{
  "norm_eps": 1e-06,
  "positions": "rope",
  "init": "uniform",
  "init_std_qkv": 0.0201,
  "beta2": 0.98,
  "decay_shape": "linear",
  "max_seq_len": 512
}
MLP neurons of a small language model. Each row is named by its layer, matrix (gate and up: input weights) and neuron, and shows model dimensions 16-207. Each number is 500 + 25 x the weight over its row's rms, rounded and kept within 0 to 999. Numbers have three digits each. A neuron's up and down rows have the sign that makes its largest values positive.
A block is one neuron, or neurons of one layer that tend to fire together. Before each block is what it responds to, as a language model described it from the Wikipedia text at the highest values.

Club transfer slots. Tokens where a sports club name comes next, as in signed with/for, League Two side, on loan to, and club-table / separators.
L4.gate517:521497482527465500551501528505455488518511525466457552439475471508536490523522554509482457504510474496529476507518494457500507534492490495493530489510498487487495518518504500484479488479490480502514497518534485472529494510523438528490518530558516485543468473554483515517559486456485527520531472511510506473515544491485498476485509507497473499486500496502512520518500503501532515516509488497489531528491499515480493497504515536498465542527510505451526498487518497497542511524503501500520528479514523550497487543497497498504492474492504536499457498489472501553511507510531483521
L4.up517:466484504516542501449520449506515478538500527515528495513496453477498458477547501535484512522437511467511502467462482477491538550476510462486553450497523487486493496531469509530533526497486480511445511488503517439582496497526481509512497492466527452523508478481471494510546527471511526488512551527454525537531514494495489535475496493519514512473524495503517529482490516496511506489486506502482504513508497460539495462480507502477468516516498443517517513515531462483496482499481432480547483496481502524496506530484519443477504475472544526523517529468496518471547505510536499522
L4.gate781:450492525524475546469490483505556514517542502497490492492499505427464505470481522470528481480498501474479467566513525488463532490511504482482495448517526514509506488474495510563439513525548468503526505523460496522493521530456428495497507512436481563461484479493499508464521500489502530505527448543467538501475531496456495505496491521541436534516508482502478487487508500503494490460510507493507476532512467482511498507530508479459482504472490496485497511493487487491478469501486504486496531519477514504528515478508547522463490501482510518472463440505496489458511457480477485520
L4.up781:490511525494521505523531486513468477537483515522500470534528468497475464530489515486486498528470515509535467475579496494495521469520512504503506518499504491494507526508492524498475551496470523459494473451491546521479468523536539474501508502490476491524507506485485508521466531529491516506468515501502518520492500457544472537482515514480496497473507547448500486519545516501480454521498512547472545452449453473467466486508453520524451485546515474480512507465524506487486509515520480495522524538510507525500450546469491487553540513526512513487531535456505519505508501527515494528
L4.gate1101:459515485492506507491517490510490487562538537487502468480495495528522487481500539519532463509444458528505520510507503454531525463479486504509527504490541486534495512530484527490494484520507492472521503503461520515509507505503498509497511506523516488510476502470531518529498488547496488487546571491518488494469481509461505481476482514538504490463527486471520512532543504512503536484539497500499507481488522504501561471538523470473478519510549500453504472520469478484504509519530502496476461531507520505487503534484506513559504496491485505415475488520487499485479510476524505499
L4.up1101:496512490522465489503540498527552502478551518518551533483466506536507493484524471531508516465520525476509485505459469492510530463509476497476521474477458500512493522500529519515506505525533516541499503495478492528508459474475492523513482518494534497518478493466479485533510505492518486501505485465494466503506521498529570511463487523541500456515495491494464510481507504510484522471473456513542507510498520503531497531490490529558470486528504502544486496490510491538510483503497482521492537477479471509503498479483554534489565482503514465551527522437513568494535527514471448501
L4.gate1334:525472513495521546521463496505529460491496508501489500485453506511488476482481495505494523492503519473515514502476454467444493528564500535502502494521481461523538450520491490479536483539508479461500480506517458493488532496512509502464523499490466479490489503514531491518493530495532520476519475463524518514479517510479488485535502484494497547477488546518431489511499490477482470485519477498526482508475523525518468545516457497460499503540521506474455504502464517496484483524496465500508518493505516521505515552532511505489487512511538509516468495478486552520486485536479469542
L4.up1334:450537461493532465549481507459488519497474534511498496494499508478493479460500524512481485485486495516540503500486497524493480506492537464531517543450512514495529504489487462525506533471506523512449501533475518486487523506510468514505543517515503481569476513499512462495480509500480540498515529502465495504507523511481504471493502477520452501485459513527465454528529549499502545507484504518478496491513467483503482515490492486526447494507487524492499530521461498493484413493499500538533513498519524505472476494470527485456566493536510476463521514473490481559506467477492508494
L4.gate1727:499510496481534515520507498467485477533536520506516480489487520537478512478476474509535486496524502505538522474519470427480565508491524535484512470508497492508515523496530554489473535521485466476489480536481502480519494518462467488507513477506510425487484517476530521535518561534465509481541507496492486493490527555488507494508475495488516485479513481509525521482481464550482487485492490495497539482499465518498502527476515490478528501557501525490525496508521456496508542520526523480514497494519548534509506515501454480526517502507519502516493506509491486460512531481478500496
L4.up1727:475501502493499493478486460481502502470487474474475459491509499478487456566484473456523500490498500508487490484524476559512484508494475510537497466524504502527511535445492476519489484488463529473556463501497471471522467522459523541492481496530538488546529519473503476489500491496562504519520473508479462500501532457491496455468499437526523498482465448527475490522486506504477500460528492521512505538526514518550488536499503527479498523513554494547492494478517480493466488512494463497498487483492520490504509533519540527474520546518476514467542525507468475505491499513473453540
L4.gate1830:493533520508537462479498466501480460479525526492470484532507470462513471568553502443460478535481531508494486506479468475509496505471505495494515540462536523507495500505544465528515527506505500532482481502488483486528506580472495498479539507488496482511473471460497478503551522488526501528509542505486514533505474487520478503487498531489480475524519511511512475540494520490514489478509522535521513529497515524495521533525514529481441517545473502512522480504495534505538465520494503459472483526505496506476501479449523537513524496464520454481499455461511489513528468526451505495
L4.up1830:497482493537481489549501445512455499512505533478489487517545442508505473523500500454499423502543501497516514524508497486534523488505509492514508464500470529492490522503511484528485541532547496501458463452469488505516501498501479522504562472544472468519523508490527511501513560458503473487482472504487498489508498463498483494457522482493502529488524518483524487505458479533518540537484532505510545477489496477506479521495518501496542539486536490517519515548484469538503510506500505558498494474517540484505551503541494499508487537541524535463508443500498481493509523543540512524
L4.gate1939:501484523467498453526486497537499487502540542457511518517502526506474510468516512506498462468494489504497478503544525529495495494525510483515488404500498469482447516493507487487464513471474453460496491499546469477488519522491509506482513494516502492492480488512526515485541516478461499521519541494451494503491477446499444520474490463510465455503527509477533487485515522539527517499535523540483500525529529480509548463510519514485513508506509497477468521501486464522458530526468512488520539511486504526479484555559482516455492480466517506470513513527511485523513503495504551493
L4.up1939:553502551519494483504525471524503503516502439444474497504508484468499483506517487488476484507475515507548502489526485484530489530488504488513570491494509504511507524474473528534526520504529522492507514520537469532472464524517535436517489536516508508473538516523495494531528478493507452462488487522510500465532486575488522502540471494525487471483469480532517481508535508500526484506479536512512473524507498535494507518449520490523515517527504512487495452481529493513486496503497521521543493511475532536473472504480481536499536514507493512490502446538523455474488504480506472503
L4.gate2139:499493531522513485485466474532465504503524496516482477469520447537494494540505536461490483507486520489535491522474496490495506502480517549480523455504508523489537504505503519520490532523526486489479529502460511497503460520525475513529514471538504494474477490512519519573484515468484504510488470500494525533519523494505523505491499477498508487494493512483514500497544543496478537476522476499451489490515498517493517495498546515510499531519510513487493502490515529512496484526493550496513512485489501483510529518524504469522534489493519500498489498495464496504500535522475454484
L4.up2139:491539519477488437487496476519469491496508495508493526517490477494476498467535490489517502496500557536523524504507477519468454512520530499523456516524527462495471480526510568473508534533498522504510540559477557495500510535508467465528542520537472537533515499535536498546531481477465497532453468506480504543490537496504488502470504511517505490494489525475529512517515495473487527517487546502493468491540487465482503495531538489519486533480480466493502495475501504498492495512520477470506496493510454483528534491521496476505520508504499559525523512502523523498532465562499467543

Chemical notation and data fields. Fires mostly on symbols and digits inside SMILES strings and IUPAC names (hyphens, locant numbers, brackets), plus infobox-style data lines and mid-word pieces in technical text.
L4.gate153:506452534515494531478532535494506498516503466443448521464490487492509490518493522540492521475499486476490520445516501508506497497525496518483513510495508510443501470495493493551477489564488472545518517514477476506479472491450501515459481534500522451441484540508503518431549501464478501495510475445510520457508512486500437481513493509551481530500509492523454471504491497502492490480531447460515516491503490532448516509439522479501483524492465468521476490487502451535479481538525488490507501505504475520510464515522487511477511548483509531466486488504500492528521550502489504507
L4.up153:484476530486517490500502490489508511483492455511515444522508491462499504489489489534523527491512467571505506469573502501484498479509456507501501521490490481469519483507488507505510487526469500468502485492547484498492509474472477499492496480490482507516504498489536464488475475465484513534517508519506525459506499473475481532479518494509472500553506458496524447539483495520467509522544441484500512472510449530524501488505512523536498495523484525457484462496489472534498506509494494514524479508522483471505513493519491471505505534502497499492496477514485471518531520502507502519
L4.gate165:500513512499490495517514459457528478476493473449502484501501485535506538472474480526513512474489501475525565458492524474486520503500486488461497458507511507513502493498459531459436479509469503568486459493493483486480516480462496528492498469506488478503495529526497517521546475475517462467507522552474493496514528467497474481479495464501487504489513514506493486450524510497498474516474540523459503500457509491522488456496475478511470459480467505525532463473500462478533481520491535475515496532486480498502494477485501476501505461492531464488534489495481490525454500508525498463
L4.up165:474479493488483447489503482528492519476499504523500517492448464539548468518485464500504477463519534524513537493504470505509531484516451506510499498491505510502528489513473493512491478495499496490490469499517520521480521525533476536495502518489509432462482476525477463520506482487489507448514522458475505487500528546512504489483491503480505466535464497521557506491505429467498481528458483494517529481491511517528498524514540560536516472515548494480479499475488483492537456497520537516509470495486537488476547491514452455513486476492528497470490496484510508494516526510477503534
L4.gate199:532492495496479489527491502542492493469467480468522468505491486474478506504536548497543505497466474466506518462492494508497509495466516492464507480507506486531518514456541519494509489499449485497491512496478477474500464517472510471506481499484487463503464533482494554462532540492494460492518459530455506488478495449489468527478539512486529568484477482459472515494529527539486511518546496436505531515472481467523440462504510562521522511515485504543497532490489512483470510527514510517494500515514505477507499505503471524514515472496498498494515512509542494479508527496476475524
L4.up199:474470485490491505510460455539495480549463531462484513482513472534464503545467477527503501494499510495553508500484524487486521525476468501495502559492476479479477502482469521515520529514520485512513457477523472534513547496462503494516548487486515505492502522496488518546491518512540523483527515482496518505518532570529489471515530524530530520467516504513507532476469508463467511526476499499513559503535506494552462475544513510513507473483499509517497488529554475470508484504515521515505479542524494523534480524497522531497487502455523467480491515501501479490515551496505513552
L4.gate292:496521494493508518437461474471528487495527515499474470435485482540495502551485488511521460482484490513516504454495457489465534492507502496518479490492518514496472537518503524480459478510500448550484512463476541504500513426467507554495506518450519504506470497518493496490524490510476477505515532493501494492480485515519503475492506454529463505520517478476485505462518501506501515508518492482508552467478482488515474500473516532531474537497478504507486518433520485510537492516522515504515501485523483497513511498495496471486499520481516490485527510532511517515514495455495496488
L4.up292:487467459510501489515498486473516519546535507476529457480498497481520531501475513500480539505527522505541480499475483476519482532432476509541508457481516505498475484534516480465540498553491532495478510530530481485453508528483487475500475484467541465489508510507538522511492484540484488459494488511464503501480508507491470481486493521497479505508533451455517517507520455539492517481474506491493507498535519535516500515523496505545512512524509488479494505493462504539489497514518540488506519558488467457523469471524504511515540490496480489504461475564482514514516488506529492515
L4.gate1179:493499477520521496500504496482538482500516490476484484452471476522462499538457552486533514486555501492498516487519473477480524499501479469507510499491505475464499487466479501500509486515527504487516484493446510510484500492471524544478513541497471501483469512512478481515492529479489518526525452511502481493507481527513482485457495512524423467563502513489506513479505520529485476459482450533525497492468440535491491500522472493516473532538477500511502514466479473535489470521518494473517538536529494488514450527519503466495540497495549501476473507532501442533500519489491469486
L4.up1179:487534484485497504522542524500529514515493485495516471544479495491477512502518494508507496491489502538522486525500469484479492468438539523497546511485546489491518453513518511495506540480483535456475468485467507535512469517498458505509503534528515504490512511523444491521533506501482511529483489545478445486497464488557504469483518541510496510486483508487480504533447494556507496492531474504510516488492489505512479484539495490528556525492470485501551540463525499514501487492537468511568508497473504519544501490505567481489528572511498472485500498523500490530556474473502493515
L4.gate1191:501496524475451540522467491490537490526541488526485436458514537464494509499450492527534514472485475478514466492511530529507500502498536494514538482449451510540479488487498518537499505529463448507552515476497470491472537488475484535479544542473525503447436503475483490524516499473500474488483502520479520473445499480524458552477543515520482499503516494504489489524511501541458526464514517455506490523491526495495518494537487550467528481455475497522522502491502454514520493538529532482462506475509509515498459520504479473465446517491527521500555527505465521474498461519458467519
L4.up1191:527493490536492504480461488455443526488471538498471507500507440489477506512464472465521499497485490506491479516516472482483511503487488509466507483487518489443495493444495513500457488508489482545486464516502501463487453484453569494488508470529526494494505500495476513495479459494465436462516504515502489494480506485470483446510450465483472498498526416456534535507540482515502497525491481467517523509527525581513513474470473515481511499502500491528494504468496513507465505501506494526437472503507508461484498486501451515484482501479479478509494499504533506543525486490504523529
L4.gate1509:523451520478478446545462484474518490483514492497494486498506495510535494523521522526494483531475518506504540461524536487504528527523488520524461540486514426544479501486530512507498521535510517465509505517477529494490510565472512516457506489543477505506490448474499495495470535527533463492489490475539511517532471516524514531497521449497536528499445499489473483524507530544487546470507483487496530474503512468482550471483516510513501532512488480509499495457478514494495507528549458452480544503450483480494545503511471492525490514510495513500477491511511496497503536514493483478
L4.up1509:503534499493480493471496469533463509452490505523511516501489510518500532484492515508496533473519445466515504484545496510497504487464503504486515499501493503485539453473542506513522535479458448537489523488474455478536500505541486519497536544487510470517505517529517500482487513517523497458492506498492475492508512510531472525515515538505440482496522519511501515470488494504499486466460474478507497492525492517523459531535496515513506461499455495569529550434540499469542458498522505534507504472536513451480463448476468533517505528535520442465569497521500516533484497486493521555
L4.gate2009:488507512520491500521517475492508491496539495559473488518495493506520448550532469497509511491501511523458505451486538461516499535522517520479498469536492521521489519513510460498492504493523520499490479481463508496504485520500480493479498483525516531518495505495512550488491470501511496491497503509492484465505480506469468455512484536492493495497481514497480447504495547447461538531490488500487513459474464518465471479515528480499502498495473460481502480443489476485498557513506525489523495484461476490479463491472491470528510470440521465465478492501522500494472513498498527515
L4.up2009:536486484511504492498536473489530498489524535481469474508489518498529548504472505502501475531495489496487507512503489550503515479454504530468490479424512472454488487474464518525459517499520511556499507487490459509480484502482481497548514549495523516508484485525487556484500497474455476530477459508521531470504443466502497494490509495442429530529472499516521501467496457483465517492492499471470534464443500503512514495515471483500460470485483478488487477530479493516542484492459530532519526465535496489498500515465460554472471520530514526468535500526467481502507518483503486481

Code-like string fragments. Characters inside dense code-like strings such as SMILES/InChI chemical notation and ISBN hyphens (C, H2, final "-"), plus mid-word pieces in lists.
L5.gate44:514475504534498498508518476467501476527499501492475532520522522503493500482492517527456469473475498482524492452500514505499487514467539496527490442518535527526510474451480552524453481514499535485450477476532474483525488478490516530495511521510514490454489506474471506509460503505484533486533457464485508502474504484468478474506516462478517519460506511490478511464508451544491522511484466539544479467495466482507507469478509513495476452490517535491505523522535509485478488528520506458500494481490555521536546499493466527508495460480491472479490496451517521496523513498491487498
L5.up44:503545523518477519482520460484517497511492503560478485499476512468533469463544492488486496483466516448503474487500479504504506470535518493516536520537548475459548517465474510490518482530482509464495471478481494526495535499513467519498520518489489507510534463497494490507503453500477515472478502534488458515494491480511495479468519476497514474506483489501457501470474454519508499491479516498512475481486502429503505441509522492484492472483473499521522474497517486516490474500554435486500498499540491510510532479506491478508534506481537473513503543509482497534549489508479433516
L5.gate693:481516436478499520520476489491491470489515496513523499531471459514512504498504480471451537498509476468499484466478520499504516494489549475510501503496516514544511454513500484513504519518489498444477477515488529484523559534502520494531504496500502481483464466444502488532506478532516534497465496481541519509512513497536484554517539474553507471519499503509504530478455517521483506490522484476480480473464511495477515484560510545540494494458538547491479504450520495488460485516458516516442526496509526477509479546478513499496559479518514482525496477524501512523497497524533481483
L5.up693:541525521468527534532474474521498518486489514513493467515510492520464470511507495509462457500503496503488494523510507511501505507494452488551477479472484469482457516521490502478441474502481548539504555528491492503522500521513524465487499506488498505461508490484517530510526496458539475476542498453506464484481468514509467511499497520516496491469490504502473503463501505498467538503484465542500485537562534505517519463510541529510526502474493502488461518496523520473521513478528513506464514510505501520494507455528471489513523522459494565509532497518498494476488480493508477500
L5.gate1020:553513496514479519532475518466464483448500521436496483488503502501458512534483493514525448495535494477503529471503467485485522523439513531526507504505521478514499484472503531522497468571531523524475548455515506499537512510476532532478445501518544497520444538485479513489476509468477529492509507523498496513512478493564477503498477567513515497517517522540502477498496492533491487472519492500505521510494517494502464503461507496483542500450478489453532478457492475477497493523508494506492514513497516497476471473479532488508547531461518463514468501482472504501528506493514483509
L5.up1020:512509500507531513530482482494503513497463497543464515458545497488531486472511489450497466497538512504495476497515499531550498468497526528520505533484486456464452451504503483443448512512482473474479514507514477518495562501458483495520545494496454502486478526490480502472502502461501480512482493490477476519495509492497530486506513488497474532491538505416500473482501468474504549501503512488512500489529514468455535485518496500508505535497498509486507490478542498504531525505464560513478515499519537456493519459492483545490524494485460485510503520512479460489507524464498500468
L5.gate1032:467486516501478501507518538521514461515494498529513504483459500475473512535542495467508509495489486425531524494517504467528577571496510473521471463477485506533483501495533478492484534510520503502484503450547548513510499503484489537503515501533525515521493478514482537497510496473516472488483479520482537499481512537505491506478495510460472546489471490479482506528491481547504468484577484483445526507506532477511511510500500519483510522496469487492512493487481498471475503523521504489460489507474500499473505515521512482517542480439501489485528522536516499540502488453532496454
L5.up1032:515475533536523544494493496481459506517505500538498517497484469487511528520479477529501509491467545517508428499515477517458499501493476517523537485508516490479489486507478491516482511497507521517503535470515501517479473516476496493499539480536516500488441456487496522493486476484515456492482528507466481503516539509506560525459539485488475540511485533472522494520503501500500493543512497492503505509500514508521526525505473512481532494497479493534527519484511524520521463495529458512520468476518486485474482442492546433496502476496487487525548519503479507525532474478496496460

Chemical identifier strings. Tokens inside chemical notation like InChI keys, InChI/SMILES strings and IUPAC names (hyphens, digits, letters); also mid-word pieces in biology terms (endocytosis) and sentence-final periods.
L3.gate1028:443534490534509483505497503497500480494526509539486499482510504520524498486515516522486486469487480495501508530474527482497499561479492491553530519503500501517511467460548498497497512521525513496467485459502492535491506505523499519482520503517448488507453497492474514519465473494475488516449519539515506460471506497501502495481501493495512516520526518501514477535547492515499524488493534533473496460492499505505470523535441500540482515526420509532492522516496466478517473510520485523503450492468445524523486498485502493447532501508529507464514469540515498524502528515509524495
L3.up1028:522474509478432455520502463478532523467503509486546529490473483512487530506519505504513528464505521477500512472530501518493511501481487486491489476475506506545477499458478517467481499486459485517493511520496473520480505496466478522484511529508489495494480548466518523455510525477521494534516528507500528525507482497473470526480546459485437509546496489500479472498476474490487517507527501509493498479533528498486479523487488500501519524478507487486530506559522490492451523493525500482469510527492489509457499468519545429518491466484487466489493454502478474496483542466487494511
L3.gate2254:458505451481460470475516486504509484451483470501491507484484512534467522510481494476499522446490537487551497490535533480494543569467492523489518480520499493517511529500459522494469472509483513488484496509502488472493507480492511537464477517561499470534476518469486517491524471514519496505543495481522445498484474508520472462510512494515475513472496505508485526503510464502491505524494496532462482513449503460545466527514480518492516506476473428486541507483570510517477482551541509448513440502535476483499515495519503462485511463467535488442509489499510490481501538490514499471
L3.up2254:491489475500427469531519506545518497484491534543473475493515530552432526475487511552535515503510496488510505478526517486491496500481526496495548510521477488499468497492505467471522506468537453554497484514494493449461527485447501472489539498504525512527470506489479521478491509504512498514472493516502522497477526514541504483501551511434483507491493536515451491529504514508517502513516435468512529468469521500498534509527505494475500506484501480523487460470530482505554533516485518492466517464499518515486488502444492518507487503496477498507539474498536500500498531555515511504

Football club name positions. Sports text where a team or city name is starting or finishing: "over"/"against" before an opponent, place-name endings (Dundee, Swindon, Toledo), "City"/"United" in club names.
L5.gate331:500486480547502524470483506493537468530492489491487487491511526462491487531521496520509491491490485521534466449463548440446511443524524500500472448498512482565511533498471494508496482468492489525483512531489514518480558517488487499454534509545524482469519455524525487558479509484479526482479480494484510509485478473499542481508508456471487515477503494490514545514507537543531510474498494512495495497509480519539528567470518498515468493532524507490509536482507493473533472517523519529492487487519527530526503540465467503520461483528502506508554519520522479463491497499511523517
L5.up331:491532494488506534531514492503500504530490481497500489497538492486495511473541515532534528500467521494511469475500493497545457519466511525509544506486486483491481491547497480504516489509455519464513482482442507492524525502490497479496533527522464481522497505544526531531524509492514500492490475504510483498540525489541517491476508475474522514504511524516438490489440515520481492488533482528487507506522447507456476517497487521518491493533542474453513478496486487536437493496476511505484477483501463487445511482495535485485491508516541489496557483457534477493516516517488456493
L5.gate570:472508489487510496511493529501498482508521511495486476491483490504489473523465507508477524515517470522522506484470513501503515494514505482447502466540482502530495543540472505503501511526491522532505531509503497494493500538507485505478468500489489515508454495511500493595530498492545534518521476543515517502492537520527486504529489471510468486487528495524473554450540463521462545507520492496497487469501500542541485510527500493486467503504513488502488453528540495505505468521498508514501487515500550515452492517479479518510498484510528470482538475515494465495476506439473500541
L5.up570:488431506551480492522488527513497494546543509533503439474514491464493516535530494480524512517497511503485463505537480476523518482485479478498466516505512467509530506490520507480581542539495525513506507497467481488476469498526539485520509547500519470508493518466504480455507464523516488465498496480501519522493523468525499522512487480518523531474492497495471512464487475481506515528516499493483485510525545506567502497467474486512513464518476498511504558518465478480464509496518476448504495486502474540542477491507468495479488504511458533511506512526506476509473507496478463533
L5.gate1398:499495467491511507475460495537484478514524513470527477479505476479474519525523499507547502523534507512485503479507432489513508518491498512509529414541519462477538521548524504480465513517476479482525513484498515522468485521446478490482538524467478465477482505532573480562521526512534509493492461534543531519503517469489486521468504489517476490508520487537529508462512493494505516445489527491483497450474537531538512569491537518512500475520513514494466475489449527482509478531496561491493484506500508508475502509513525528523487494513503459513554571467510455503484537511470521536
L5.up1398:493516487480493490497506480503473545514487467520493539521530540540484513493490491534529550527508506508514462476470479505516504500530513499505507460544523501505524433534510456544474507478500511499503460517529474494482545502494495518492506492462516523487517542553525501513491499472512520509472504511501527500482521501472548537484536498511510515523497486531507481569496506480481528488490492537527446504517466497507488481505529538541514460514512483527491516524496544534533497478457539496521484495442487455439508480517514502485478525472484500544538503508497548470519468546529501527
L5.gate2331:514512519495512496497513524532472474522542474498475507504529529491524479497544520502489484508475491545556483511514457498486451496530519537467524476500472468519513474515533526468498497503495488488472525535513491535476511518483502505477490525528473502490489508511487521552538519536530512514524491520502497495470512486494492488505490480488507493476507556477514503500520487520488542462522468513467482496497501504490545522491506473528512492518494497514452486442485505469494490515507497475535519567514523539467502506535505482489489497495499496515513464460503475515485477454511448529
L5.up2331:503506472534460481549508517530510501529501505508502499530491504484503479498520524538507519489487466476496513450486465456479512474524504496524536527509483514495472520452441510554497467465485511536468478511505517481504509466496495507485520477519532505517510468507519464486494506536523491478517459489525470510497496553526521491502506491468487506488521496458444506463515492480534479520519470482514498479501492495527538492486494499497492532490497467504487471526485479473509466480501518474523499479496517447505520508523508491538466521488507478478555496490504517505440485529511470480

Career-start verbs. Main verbs right after a person or team subject in biographies and sports articles, mostly began, started, continued; weaker on career-statistics table headers.
L3.gate72:468519494479466476521516473532555460496490545445479509492487447494480495499526499483499472460518489520518503449484484441485491482474497465490468528534491458495506472527459525534496523483507532512504462521539514524527520481493523487486501502482507537512497486513528538502536488486505489507511488532530530483452479477442476481473473461487495454487461508485497456497548503488497521490488508539528452491483459529551481527500537483493480491502459483538464493475516507530498507515509504523537524476486510510500481540466512469474498488458499488529505476512459457490494486507490493526
L3.up72:504556486503496550493502527523513530444526507487534482523526505426523476496510482470496498517506491515472470495456528470520484486545543503467504469514502534495494481477462518467520461500473501491487484541509496522486527480483517488531481459478530534514501510515504489525475478508464475510537539490494508548530519531507460510477483525455541470523489482467502464501442483536471465473503513521504547484508496494519491488450523475505533504536527501477515499484500494480460476512498582458510521490508498470495514477497485483529520500499514477502481471447506501482494450497526521489
L3.gate183:488517517448506517515488528507517519516551528460492484478507492498463573485533488521473479472480494542492494500477497457523457508510533519488493453516513500539493470545492523524497527500497478508511514497456472521497492527472543518501519477529503542502485478508497509508517505520519485510521497514502484512493508515499493492489493515512540502515505518487484494476502487510502532480505504517513491520485495472505557472481493498484454492526473491486466512430476484525546498511503526503496515533451517515532488524459518533516542478491538429500480490456533534519523473479471491557
L3.up183:481496519514515468475467494490517495495493511499449474567476533505507463514471467532468514534476468485514478493508458494524502447523525480507550481440460475489510479503539476496491513476466440488539486539448502525409494498480499517453500486479498513520477493475517509528541569494477548507519526478501492508486493536468501504473483480496465531474490511491539538508490480501502471488509457474501450503500521546446515506544507422468506533475503465507491469479443525462497516512512520534494469498488481464520518504493490492486438480532547532554535497482484475492513506497483473519